MLP neurons of a small language model. Each row is named by its layer, matrix (up: input weights; down: output weights) and neuron, and shows model dimensions 0-191. Each number is 128 + 32 x the weight over its row's rms, rounded and kept within 0 to 255. Numbers have three digits each.
After each neuron's rows, "fires on" lists the tokens most often at its 100 highest values on Wikipedia text that the model never trained on.

L3.up188:103100125120133134160068160169143072099126089169075142157113123185110113067162204141174116099206105135170099039082165104088138107132175151115110159128127142115106112133104102143107144119111131202103138153102154154080081125105164137099136106125134111147152122171138122103138098175126064119160152063107153158142135162127083174122116118142069135144132017161123100061091132164079136081182114129125115147183143136130113122173079132146148121137118112107182130083100142118121158157097132121093164097187104158135147123083111121206144096158135133167130063138165102137155155129147190109
L3.down188:162120132109089104141156142131086220134093132164104078130200151034130162103221124108104101112127204150090094144132100106151123058182074146064115129152176091143131078109166132159150112161130099135066092119124095183145194165118142113153138104113122145133108089105129115096139110135140143136112084105074122106094137108138121172118163082143103158112186062172122158127092200087117158141146127117173138099053098128091199114119126188143182131132087115094118129159119154134129086165076130117142169154136116121072138131165109146123130173116148136158130151145147108164158092095141126132
fires on: "/", "m", "."

L4.up496:124105042079120162083185090105097102139096143121140155128174131136109161155166138150125143192128111187148078144094084062141143119186112119132106066120128093103056163122162186169115173141131151095159089121178120194145139114134133127154105104145147168071107130171167111151043108071118159135132115132154089117120085109136125081155147111147168115142087082121170138139175133105087108155112094123141121116125147115122121122094109154170122113073105098106105061090138104092155175171164212133101121160122112131115126211185147136147143167126067142090131122182202104153170128130117139109
L4.down496:167121115095123109122150093164133081138128166115094124143175156106144115087194118159127097125108144104085171112142139117147094107140149115146147071180165147120139170166155103126168167107142092132120130147175142159151135091168174106153198136145133103149098067132096152077135079103125154157168145158137066139134127168103129159119128136163067102127176131172095134132065077178097080142100095116102109069156181131082151079091094150155106165103084167146098148151151152129160153112109158121147102084177151151110170122051107046179176099095149138039074124181106096089143099128066113126
fires on: "e", "t", "c"

L8.up755:126167097148189085207131149162123099182136097181154132103158101135196171080118116129162175125112149127100119117170095142171123086105136110107167095098043123071169164103118161126106052170158066114116151194126132092106123115097120167122125130134090102152122118139172171105121122143164117066126179157150103135124184100115146174116122069116172133133152109094120085121130141155074062102098101115111164112118124165169045183135119205162109116120165114124098115132093154129128132161112067137079148106122162150159112129140078130194154068120124119147165172135119128074151128090126072115
L8.down755:162135118141094102128122109101090144094163179168123156095104109087111136130130156131145108125119080156175131148128180156175192073141157152129090178135156136131170143192089089188096083128113098153137126114118184112046148149140122125143142152106113086179104067139106140125128166123115082225155111148097072134148112106154118137167097082140091186060140097139121131102063087135118149174114152084095153098072178097135107126097101144128079091129127194166123155138105123149079137109124128108146079162172117174096133175116150155158059198160120150085155115157121201115144071117144130128
fires on: "i", "e", "r", "t"

L4.up242:127135099121103101101160109125080159109129168157057159131110116147140104125105154146168167106127147131195083108069072134140136085139126120155137133105109052064102096157134175147133106095117191125173147138152148184076133057152095136116144127137094099137103092135164198131163155110124178117104165113128084118144101105172121098167114171132115077145114135109144193109132131096128205190137113140148123137132146086141196155099153129139124108142090059112123142114171119128118158127152198093155151149089149123164126175156123116115108152120160094096117116158188126045066039113100209158
L4.down242:168146096097151122098137125126124084104106151090113092108220140145121137147135093106181139162135154166110133166105161091153134172105152059131069156174094126109165110126110140129083087180137109120147139149153153128115096213173135167107065157159159143192184167164091120126177073131169150149176142174124092163129159164114088100077112180109179068117094090094153038124118109122134111046109141163144144079137131177108109044133132143140114127132107165124150139116091140163119117088143046131152128073123103104156117070088139156149145138133118152098121108159133094142101175109163116115
fires on: "e", "h", "l", "y"

L3.up396:106121090127116184090101102148153123081125140187168145137204185106119137156144129123081099034115121109151122115071136126108130086137099142089090149117114151201090099124099104065131135085118132153122128108128137159123071162189111152091165134077111145138142207135079152136101125199112158164157155172169207107083109115110156072126141129134160117115140113122114118168177139148115116111102104185158024135192114070169144112108187161082174134145089130095097176165126132096118149146144153108106127127160099093111189114091093138121141120101105126132149158177129141134110170140067102112
L3.down396:128085149101067121151096170164132106128155134150079157099182108126126163125092129129128138129120154152170145086085096098104159116149148162060084150174083131161109070124120155181169106114200157125076198145121105110100083147150076034127082143131100125117210093105132091173121142227106142130164124113118179126101144179112094094157129122105079096124111098119148140122116120102191177084107108137126079121110091141125075095141154148117135124191168109140080150144065122150098139132156118154127122153195161098179101116124146128090128141137116190137115183133193146151120146103185154107
fires on: "=", "r", "\"", "E"

L6.up147:174115102166138123111056120152080114090096118134151144162098057147101149108101142127140069114192119129166105151125126168078157125132146185115082113152061152108124168147087133097149169155147094090220098168164130076143157100146199144089024068135156118106109185085114145174124133171110167103184138115099196165139084146175122141126171127131127107118119110103077083135131098152148117129108152100095100115122137137174094124110110105126173112098127126119092156138144161141139171158132156094112134072151154182141096116077065133110104114092161153151138124127146131081105155099153210173
L6.down147:103163142087193128164101085137101107230149160112112056151073164124160091147133172117129147127108181136056137134149099165094102108095108089177155129108123151102114125151103084140117123191183117154116143120142102143133107140089104068149112056122196127123057170150093165126160138155151119161159110120163121155118114109148175160085155135140119126141207114112127124113190162137103140143113123134176144131126104153143096101061119139051180194100112122173206112132095194121127145087146159110160146120151146148110117102084089041137140089141133098105146104128122113071135132103147091155
fires on: "e", "t", "i", "o", "g", "l"

L3.up631:089064095140149070094144123199115175123109131189131134122200159085081159173128154121139149110108129091151092128167096142061096144089131136087093170138132156194121074116128132139136138097164119143052131158084147132185113104150104121176138117150098112146183149078142174095146122176104154157097103116154137108124122109085056097153095141074110127172146173155107174172181131095139072126153111125146059106160137118167097101151131164069145130178121132167148195064099112108123178219166126141121113139139122102094126110079114124115162132085145108135139166108119124153125197086118143110
L3.down631:106083164086113116119140154135119120139100101195095131108223107115127151190169180141176153098135086112161064116197114104105113125126149151096093178151151180158106065082115085140152102095114130160051150162156133130088085114170182116137093092157042131142202122098118103125170133148132138156120109126165135165092131107120084099120142134128070107129148111163193162137127153072119094114144123126164082138180098170144097102097218168122148117158152092179122160110116115121111135149193124140123109137140160112100099113106096095089099125075096159158148190113156100167106129096100123169
fires on: "="

L4.up474:132122129188241125128177100109156080110102132160065178134163115064140115141127145139162106146119145127150108084151077134121125143130148102107121113083128046115135094093126140073110113184164144120092116080061113147138159126144117140168176146101166098129190084088127186138131142097122135090153080139118098157172094137111162132149085126123195121231102104131101107152098099141176141193126076168088139131129143142148143159107124112126165141100165117118149116146181114176129105118094074193093134150095074124125104154103122123121147137083171136117150135032052127165116112117118163142
L4.down474:109124153049096140101147141145123099207166112165109105123123115129092103079124152140111024121091146137169136154103174130078106140058094132121152099100162100147164151080109115133178095175115066101119088114160196080108146166128154103146163136140120157122123115143156128119147092149132170201138131123095123103062091103146164128126122128134131156113099153113115155100152091084186116121163111100180108108170149150117101110133099114057103169151092119106112115126094174121122170210137148172115135067137154122144174115110174205146131171143044143138111151191118127125056162176127122158
fires on: "l", "b", "c", "o", "w"

L4.up170:104108131085105144141138109143160116142119146095168097171136113090172137131133123134116143116084176116147158104147109125129167157105189123209148066133164176116175109145120067190075174156124150100107098121123087157089105134112133111167087127141059125165133098170113113175116102177140149139147114128108169068122188118082120052130093162120053124123134121206113145086183146111162123091100154173098144111090063116041114163102097102149162127140111125136088135158140125147132118147135109191131191159111162113105126125064091119154104165082174109157105120064109123129096122175162109204
L4.down170:089123122109133100149095158111160114097109113054149081141127100115132159044108154121176149164091107164124128106159126105106146074118143159125096108127052150038091137126136126137149140133150097187137140134077148099192135137213145091148097134116098158158101145113146090046204187165122155136157157124163107140151069101091099171159098152098162127175168085118123136203100103136158153130132051134121135154153147164173096063152143129085087139163133114135102142119134162112137136150083146123106099103150067155122150097149116181100115093122102184105118175158157154115175154104176155092
fires on: "e", "y", "c", "g"

L6.up419:116157083127144085091115130100100107094109147202167208117144136134106146140090111106138118115121117093173124156112142126206161136103136123155134127102074100127161146145078120089129136216103105156153155178134122088107079122147175130123150161124136092117189129094176144126166147126132111056073121144081091096144082083065171177128101167117144145088125135141177068162130121119116097097089115158127155158166109121160118178077147134131087126115175196073153145172166164112103070137162098102127182094109087065154085075172185119183104072138133119128124169160129114130093165158112109135
L6.down419:173154144142094152176148107086138104107120125208128165133107191117130130132134126093140136093169142226133159106098103141092108096127138146099104089139117100198141164167139067114084105146144085177118175166102134171105097109092135119081167152137161127157138108137060112127132156114154062122103137142150092147136181015102143121214152151086071159101118073043128156138133134160110107136099076131132157106139110160078107125130095136138121119208113137149139155177174132132125110145097136130127106151123136159044131184147165087111103125130135159054106162136104146166099103141140117137
fires on: "n", "i", "g", "e", "s"

L3.up674:088127093152167172102142132195133118091130115133144083178179167179165143188136156043079213074106090086111111120117109125125153165114136176160071143104107117113116116147101117130166129075116085134126196105094151134171109112161161115127168183114049108119185111107061211133088146125107173143124122120156120102117078108146134171110103117136129122195130161109075183103151177154147109126097136117141095157108095144150173119064091093076137086119080138097077150154104125146138183156106151187148149136076121133089143136081087079116134144128121100173124105129107096128145144150110143140
L3.down674:155125152135169134127071156147176108150131155152153088087185069139167105140155147125153133072100128069101117080112118049095104179139151136137107163162153106178180094084141179162138117116111121134174168152096096078123117132173171148172077093072100162104128116144122121144152122116114107114160117129114111135132102114101095174091129162189149145107110098127100108143129079096115077115139081120145151152134128150168102098161164138134107153170100116202130173106119102129140000085139193188123106116125139131174055143125135159048092122082139156147161155169132091187132158127158104150
fires on: "=", "n"

L8.up377:097107112130166147109125154165083126156095164148144111171032122085177177106146142165109084136083110127150111106092137097188086114109130136148152154173157155086069078066070100118139105160111157098124142124113094185095114108126150152121097083060153127119171103100117169077137090120151095192116154115184133117172126094121134126123139150076121109092120135157087150105065100183167114086114124143114157118117139147155112130120123136125063173135100103157084136141164159181147158146119135101137215150105094153146141130180110153158131111053155122153149199149128110156044145061151128185
L8.down377:090128134145182105182096143148124126148092174134123126099136113081100170116132152109145110120168127095140178173103073159082069153083103119056130154126109132075109103120157104175126171154169165110145146129105099130090093123155183114150106176188139162213146108128145115144115095127162137137114117132086111174143178114132141070087122155142121128061144085145085127127131125074102041144074174167112088160108126065130160171156114155071171114181177169145071129162109142140126100119120106104087106172090093091117176139157165163148122188123162123148163129074120145085104190184128129104
fires on: "u", "i", "o", "e", "c"

L6.up743:105149160134118070193178171072074107125169118148168108092151172077175087119070121161112130137133118123152090145160133103199183143129111110143153136153125092125103202189104143142094097161069085117156181127178094122117115115139141128102125147113125099110138129197142154064132128072123140064109118135094109101148068078121134134144095110146136136167139088080180131125205101111175123128132143111089123168134126141148166083158140142076152113143135141141138102174086177194137133108072105161060144128144062100142138135134166164154124118094112101136158164127045071141165157103163085118
L6.down743:119153153109117162133142110142123098095133160186125093118149195139166149157041146103134169138086078135101125134147133079147119145141080119092144151145168139102132118132178134133094105152107135129136149114135113119096150101109108158138103105095063120172162163092130175098118127061131111124149112141146111057122166078162151114122140122177078068113161107133154095102121148162123071123126165210187136109105143161148115122095166207051128141181099091155156157179108194102158032152191162065163119117063148151120101136149138132150078156152089126115094138163153100102114123171101099068
fires on: "n", "e", "r"

L2.up310:164127125138114104155103174111171167126121099183126130112178086048148118068140170149112100079120102124195111132091113149134124125166159120158114154112186099127169108118164114061121158117174095134095141158104167122105114104104101140045136094105094176126174083108103163142112140076108107199112121093151107097109128147122127107203120188113125157159149061172091117046149176121084132118136139145162151087111100104133143109178147136119123166134069094130117102130118209118112140170094128104097128104167062111102164127181152077106135079187202110152142120165135154131153131130145152195
L2.down310:166130114128096096197129208126151154072115130177089079124162124130123127130162108170120082116114172133153097135053119120108129161162158100147146142118170102157117081117143147096159192109114089151116128156125161118111168109070108116093153119095109196157115086109143151115170098074113078133130070076144086127085151151160139131145152139113107147132146071170110126086096164148120145115116113110152130083096125114136153093174169114099115197120088075116097089150133252133142091163101110100092118102198089129101170118159135097115157160136208103136163079169148162118211111106134133146
fires on: "m"

L8.up97:127131149137177146161131128086161115193191110084170143171132138092162190123081112133154114084083142102169157098123117150188113073101129075141075097163154092135116045134163068074111107125097154085131211133128093142151108193124094116188091157144129155120103108161123135164105180171125096123093102140114183126123092170183089137108145169137104129153129124152148126113203152134128201074135110094146099122152118075112106100124130090156096120070145116166078113100133087112174112105110101144134111153109153168133169140144205144156097160147084162119060099129154096117093128077129093122
L8.down97:124143144176103134098155183177113116171125156095163079092096116113173116094102106184160046134173126101153134096078134116170099111153056130146212216143180144151087195156122130149150121095128086134078174089131129149141126093114204115127113123125098095091161088136114154121177153140106157150136132157141111099131186158158145125144165133094146116154183102139164094075172138084143125118138146099172084113082110131150139158141100120122160128095132162128124155032129104062113142093122150121100180110119132097096099160156146105119079096140075061074133104153115167157104066146115130149
fires on: "a", "n", "e", "i"

L6.up669:123079150168101112110065129133092099094172133154082184094103101158117137119186127128138106152100150134189112197105080145183111149088129142100181128112097062078165107149123173164161098102094112119103125125103142110087176099092105158161114180088189148144128167102165117117112115177096085138118121109132134166159076081093161118132119115107161104070161118182136165075109156127123146150121193117129154209144120092173139160111192151070121132129115136086164154108109142181065087143128110189156169115105104145147123059161141077134122117144142168146137092109157107128115175170191105080
L6.down669:183143135146154144159170100150165152158111158112101080065078162128138121095120133100112099157134088110163094142098144121123139187191168185178128128096102147119099148124100112129104186148134113171124189111048104174165129116096131178151104133062113093100108148162188175157111157098116172131114107148059093131141184113117130170093174122070175218127111153116115142152116095151163090086137123102136090150070153107108117181137149124146126097134088107127138134138113117117163160050107101080118125135182137108122140112140099077103140080126173148034119137114072112195130123147140157075
fires on: "l", "m", "g", "e", "r"

L3.up397:072060074138108134109127103117137077128161115080210088127067117150152161101177107154113118146098147161146142108172163121120131122085199119170148103093134122135184123160181133137136173151185132074088162198147088107163080100134022136124153131146074178116133166168168141142155159115158095122144108175123152148121118119104100124067113156125117146195169142124139154145148105150190160083122118069163098138147087125157110056155094145117137095102082122155109121108138090096159074091100087168120112109136142111152165125074115079160088155163087174125066136135133103147138138096127129102
L3.down397:129143161148094159162139087165066133217137151162130110103125172100137169137119139125105140133147091147061161087091141148180100122179113087042143120128167158094087085094137169152110146072120080143139143123136153128144109134127133165083098136155085145142134147127097139100152097129098164179187096135158178064121080120127141122148127176099167174066116144151123122115150144162102122092107222077137180083096053147129114198098135084160137122145101123112156165182113198132096083126088112140152149098124157143104150158165161123132101114140072113109132112180147074123083084097120172099
fires on: "e", "u", "i", "t", "r"

L2.up94:115144173188185082153132178118069122095106116108166091144106098158131113116166049158188113123128106122112122124134115180124161137151099118158126115125146064085124129163091130138202132138164144180172127145151140144093078154155104146128140110062102150123097107236122144110133131133128137120103132122101139096185159155080148097162137120147114118130086106183134112132098124193182076117099116155069065102105124153107089185143118055139136097099109098120084139115131152144105149121201134101171069124179179109151116173135180123132115113135077105177153123188149146077138141085100068090
L2.down94:159129119100025138081086091102159151176172173201154177118163179101155143146067176087059169122136193109142102112103121091153079106092167160121115134149089154190127131095143080148050144127101098083083122100107124133139141125083131124118137122142096075153147132064145091147147128103137139135130138126163117156046093130116100133134126131120116151123163137107131140110152139062088178168151156150171180157157147105121169112115133209155108176177131143127147128137131087126140110118067107138104156156109100155119146079126069163109170147125126159102088104071125119155089091185138173165
fires on: "o", "\n", "e", "r", ":", "→"

L4.up608:075108109118126133154132132136108092175100138169144157191138104101150138093162106152123137153055114127167098139152104099135129115155159186143106153087173168177156074140178152172105170135131181117170152095063114113114065082132081200180130109116129127126116125148125150161083154176116125132152091202064109127120157127114094073130151156116186091129158082130125168180188197089132090098165110151084166141194155109147116097113135134146123184133153106100193109115144155089076103131083076110065150095127152124082074113120110141154076105087123106130149147057128121120128093103123111147
L4.down608:054160056130143088105088116125111155099107105157105106102106141094103189157143136095109170114143174094147100081185118116110142152152148094105140138107144160134103132098118163132108110120059142174141152125121147098139130129132140069198127128149103146159096107114086093151094213110132086097218102108136135095161122141178108140137145084174137148170116093134187114108182093194176132112100154070104103141149081131131128102182097142143150056195077184107127070140107121193109105111128144132118110115123053166161167117094102148212162089097123129137129119174131177138097147148139145119
fires on: "s", "h", "u", "e", "y", "n"

L3.up389:077138136155125132166023141128084137143087083173143113055134106107122096189175101154138140125092107121134088159167098170140115145142184158108129146120110131134128149132141145133169087133153069088108201075119092131122169146132124139129146092132067092116115182138165175205132161129107094126106130102136117124142090118124174175087081174138126114188131151080125154142112121123123123135108147103204124136146117179060087123112091093073123114090146197155122135137190115125135144167123130145143177189094107116113107156068071139170075115127156162186121156129124055187081134114091134125
L3.down389:129127070119144026124116165107120148207099101113129123183140097124114164140138169138149163153132171130148171178160202109170190168131124139108128102139110169166157131126138099195107028096115116167124136152148118103117122077122143130101135130107136124102160113130175169115125104110150119102135144125138214122136093096118113133086112114178157096092099124174208197098051167078103155164161121097143179120145131148147103070074136152115100159131126123167131119141109120103052107107156167083113152125120123158127085108091138136156080113107107121138168107046123135075107108092121104183
fires on: "r", "n", "T", "0", "z"

L4.up195:129097143192161134164163098119147186106147140114134144161135133087200140153183136127137112079083180115157097084137136134113150097126191120074122100095120097161163117116169127154168090124146120131097119153157087141100093125145098163136094093147106108098139200131190130134146110167092134095142030180040192128100155119155164069124103127152146099134129143103126179150115126183120125115095102157157137085119152143139076123118101120046128101064131139130193073127148109108164153059114127127202128110134109098127142084163068142145049149080120152142117123118124157163152118078159148167
L4.down195:064133142128105090147137111147145127159189124100142166026141151115146143104110158100136115119130120122169168141124088140103111158106101100123137166129156114113133115126113131086230106129134129137209087155063154137166071069148094085117143102113204133131117134100131109178129124095149119157155168092151127077094080105072060153142143171153112149075101138174146094123123130141187096135084162084121157143179150133141153173174186131155151159096071175093093140149146139149126182155084104159113125126159131116148086130099176117073187082096125110088141098150150138044129128169085116137
fires on: "i", ":", "u", " ", "e"

L3.up354:141120097134129087152159112107151218083106109130153120124109101140125158104166156126137088032141108167166116139135179167149151137178112097124103154110176126145170089122111164159167149106149112121148152174140102137128096129184152110124142105095145157124177107143169129159106110115068118160164072097124131142131094196101093111085075061134191165155074149149070100087163108137103075106111095164151141121150134117107107104177115106154190186098141099157111094118083087122094099123144065135122159157152152103082137101097058155065161086116151099169143151137135113125137164040180103169
L3.down354:119128138176123142201120104106130102107132150137166094192114124113084148066119123117097097108143153130161134083124121093158212130150117064067114120122071149109070090076194119142095113113099099141103134149099127174118138142167138184181139189090089163118179140126124154102137187099149096150139147098093150126141122092154125176099103158129095156154135109125119143123109163138106125159119085149143101158175109075157156121132054146100091140134122154116119155162109214157163130112147213112061123093203093161154146093116133084125136171150162117081076089142127176168190081083121109123
fires on: "m", "e", "k"

L4.up273:131130132155160142169154118150183086073160156107090133079075133159099127123170046133180080211164151153147111137163120155172160077131097107105163095151122106109159090148072151101145128160115147139154123128072153186138121134107131137135100077155141038101141089070161102157121048129139123084110101108152127124180129143097158123136152147088128130138148059204124153151137121099125144130128144131152136093143167182149187129159142149161140138135149174127107062139127076133095096137079122101178194153091086091180097075176138129155141114164127130092129128106121121147134142191065077101
L4.down273:107131115125055148130095176106114153090139130170130181154131055063071091103103129143163134148140143125138105097111128209102189095118138184130119130096106142175124160106151092124132131164134117115151139119145142114111153164168113127126159124108198181084108148137161176103147168142169149117201074158131084142091117048123123139128121154097120126148174185094118149099108121094082075147057146192170070156113134120095142098088104112115088119155079115158158179111074107084146150169125160171102144107132065179146096173149141097145175154101126126162139135144120174142092093065067166135
fires on: "t", "l", "u", "o", "i", "c"

L8.up270:163110114148086109153167189144133121099094101110134131155147139123105172087131183034112088148127098134155180111185086140094169133112140174108134133102156185098154109160066163129103153125150146158144133126162101123147101113100147096134079122172138099096141154186115134129158100158150174147199122117090205145073158149105114162206144158085121098086108162152112088170120155117130124126117067103153094130117097124127166069135188096077161067085138159117087121140114141127142144138197133147154155077147132168198107094127061153136164089112116162115175185137081096115101122109135175074
L8.down270:201133135100119144174123126137113159120143116108103128179183110151140156106065128123122154145148109169082080183114127138115143088157169143159129163182160067166138147115183070148146110149102073118183121136149123134067133087090086073143128131068123160079077142135161152187170159079164103165117184103104125129127111111170109084133159112108110084143141107123196101117105120148136119111180159107085090161192128171150097106130123040155142231105111106137172095160078083101067163179136110106133129110170096152093114143101132138107136105136115103128136113158159111138113076152126078075
fires on: "y", "e", "u", "o", "p"

L2.up252:151120159117129103121093122148140112152123117126154145120184082080105145097146185123129119120143120087152082102124119165187115137108128081123064178078166113127178069100180125129152126122183096214100193163060159123108098132169170130100101109106108115099123112139084120109121140125119106145088125126165090099110091199102142106189102153161117155145137062173098119097188163117108122089137133095103126108076117070158165086130134115156158160104109102122109155089104152125096125162083143176133173156125071185136188099137161078133077123116192078169153152152092144149138091110139175219
L2.down252:153164102135087093211140196138190114135125149168099103108158146167134145114157080146107094074100165110137076133106137154156143155130164073125143153126149090166100100129156164129154169104095056184118113143104171114090180172099140107144162114072100161123086101136129113103195073100121111130144065087161087117093137184191156112127132127144129131131116093161144106110105172148129166086131122069145149073081124104120121102118144095124152193093105120129124112122158212125131080156119105126135158105202096136117146113092113096128169168115217097139173085147110142118194084075112132156
fires on: "m", "M"

L6.up592:068079096170134121133152172145089092097147097153131148101118221114160077131194140107209113140133135128140113148173111093159158060110067210108132151147078107104068086110111142133110126200089184166138115133124188128129100127095107142068138121084115166089125105157160151089142081097161160144106118101131155147176130079179109094111127121199114097136160150175091106144065118142125088134155117138063146150161144157122135156101156173122144073126116141096113167113103160154092112132189163068138128164151087100128151154111164116092138155133116128173156116124148150125060160072112141138
L6.down592:159095171133130108116107174117135154177103101081115136120126116067148123110121104139097099158129090083163108101171093123126130151110108138183101142147115113142107091099162150119042088112083145094184133122147150172142170095157106096129131176150109129125151121100169132150139143170165129154182086094141214117129146136100180088145056105164093139167074116050114062155116159128117091091083117130132064111144146095110145163176104169150140207172152171137096140188133131140155114075144133136070077108143093177092121121149130129151084165179046131129121129142081146151182163087101121177
fires on: "c", "e", "r", "t"

L4.up383:115077160119170148137135106099088105126144176129103170108143152159143099164166062092181177116120143110203111140132175159120136140113072140115133141104107106190121130075083130112155096119172055114124098106125139131136095154099140113105141074171178088150156134070140126115136145145144117144123087117135059150107119102146109159124088153116206114164111183156103214160114103064150155080146080106085157096178154132219075136092065117142140095129115143116147120165188112137134098163074152172120117125126099130138126136131129101110187091146069142151127186151128181140078154068090157122
L4.down383:088111131147119115162150109098098142094131106107095161142127121138102127114096151097148135133161163176154156190087151106104193060099106121160139153187087124113108135163122112066173078156164105171169119116155140145145113071102121143073087140113107175153050090104041143149113091146103074191098148137083112148148132124095096126120128149113138099232155126137139160124188113119071168121154175105156152130197118188121148113130116112082124121102102129185166144183155142078152101104091115161148094065090174175108093106133133080140143139122100200162095140179146126133129177129119115129
fires on: "l", "t", "d", "o", "v", "u"

L6.up746:102152095109177142121129084155100125136126173116157117137118146122107080109121081138156153153142097105112155159120116162139187139133170150105080160169200186176116086122102085082126115114111130065133133103139150148139109127094130115116156149091098161104071159152154128104162082097114162090135132126110089183126157101118147155101119121130101159092109080138151113209205136127152113130118081081067134130211127056095140116191079123164163083129201204107141148176120119112116120075152078101134119112098112082128120122132176179158172111142090171117134187143100146091152186116075080175
L6.down746:154097104166108145102102100125124192136107132180165182172151105122111154140130126068120058043132116168098148123056080190168194114072131124151128199150078128172162081107199158135154148128111113139115090157100138117138174101163138114082130109086166157133148086068129070128066165084135157111098173094133156112147143099124138147141101113137197163119153091107119128122118148151104119111108089131151127101116139135247098113139128147140169123174140155086147145176135106141134134069096109153138131129113112150072077088100101160170079149180113106098068162114140153132127125118145101155
fires on: "s", "i", "r", "t"

L8.up319:128105108069099115154127061157118096146095078127170122168170096113145116152149079109111150108147089087137100142098035086152189114172134084165145179181143148113141079142137135192110098061138137133227142094067154140128123130101127158075106130090048110105149188180133114099152211145128093118117139147204154090127114136120119146135080153117172126127116082116097165142158159115082052152107119152134140122152100144174156108104138168093143155174159127103088078148113100116068132183140102147143159149086135150136147125155158107146136111162156140172154136121157113105122110163141071104
L8.down319:116153151130174078140133104101104108117129082114154101162129114059149111135080181081122139128130152135145130147148130098107125110073117156129183148126109167173127128134049121144085196125117118153170181115168148108172101161138138081122145151092144168170181133129129138106135169074156109187100125121086066117132106124139176120128116146162129109135152093182155187095167165150121081209150108160138057097162152086164135034120151121050127119101102122142107118114123162143087209114088192125161138095071120172122134104111097172096126062129175144110123111133153128077153075136110173106
fires on: "r", "s", "n"

L4.up687:134090117168153169095095174109134159112110115095131056097129102118095074140098069141181130141130118139121129142148094169120123107129079127124113168112109159132119162114101123076052127169090169093124068162117149116175097083091192126151111195096150180162191148114095101067140102117109199140111124096137132119174106089147133093084165127147129180142113149164141180158111080164199078093151108131120085157134105156157108122138145060089152090137105153172126122137107099123180135144189142121142159113124139163131181196115106092115211158120097134065133076124159111126125145109125205142
L4.down687:146083147084173126138143101081137153158138144130102138136111073139153171098143172119091131091098123124173121195119111124120113122124113155091124129110127135101155068174131168130160140079167230131161147091168102186132161127122140159141078144144122111111146133154092165144099175154086125106088128120121112130115125135142175106086117144181084147080131092162061138157170151099115106122145133154122122099074132141097098194178121114097181142161147080178067111154105158188107171160118133133106176120189104125083083036142149145103055050104095118127139138128187122077150133124139081201
fires on: "c", "e", "p", "i"

L4.up649:116122133158159125173105136113127093103097110096109082092123207148062154095131147145185150141140162136091071091150184059184139087153114121099108150126096113126113094131098094083111129111129131173135099147113123164147152111154145122162098138089088160179120109145162118114086106096132180083150145132147166149119115103150108158128203071157080111152156138167048132159139072171106171104179124131067127070176127066137193168132140139087120130173113096123091165120116157103112100110162190144153153106086158127176108085128190110099143109086105143073089184135174168139085137164160133082
L4.down649:120067110094109112120142165134116130161190148171109168171143136159155095159147124138079141142159127096127113155111086198142098157136136163155134200133072178152136138133117119173076103123136102161109170118081131137045078187180110156100083143113155104064123130146140126147114088147160119194140114115129091124126112039131171068131107096186172110159147117126104141126139133062137092093135084147136098163142110095188122099131131185162107100077182105115148142107151059155096142177130119175139107098166150116059180103187092117083110132154122118148114035116153091116122140126127118149
fires on: "t", "e", "c", "n"

L4.up283:168101161111171139167131092105096085174116091113052157136126150128169105161100141108155111128122130155109161122146160139079093136079095115135142100091131160109085084104189087097139177104122129181121082123127133084076166130086105154119135168107144131217165156137136124125143130120076087180133082185136111149147137175107192162149071086155197133103165146149137128155147099142174130162172097144179155108174168125135117100085116174100072158093112120071140104085137094126169085096093096154102109136160158068138079138106112145094124100085158176162166060113123110164122109170191168115
L4.down283:130114108087131144139080100150142122072055124134126127156155079132104108107113145174167085102081178076092114176149177126115157124136173092120136165175206134162129091140118135124143177153132089100131132159083164170162157132113117150116134143144146216118140078150084078132142089146150152101140150135103117110098120113127112094131154134138117241098167165089135090127146139145194099120136152139161124155139151138123131111094143044076120163127155182111085118134212132130072076101132200132117161083115121149127094164100141087148087146110132131171068074134182106060085086130124134154
fires on: "l", "x", "s", "i", "c"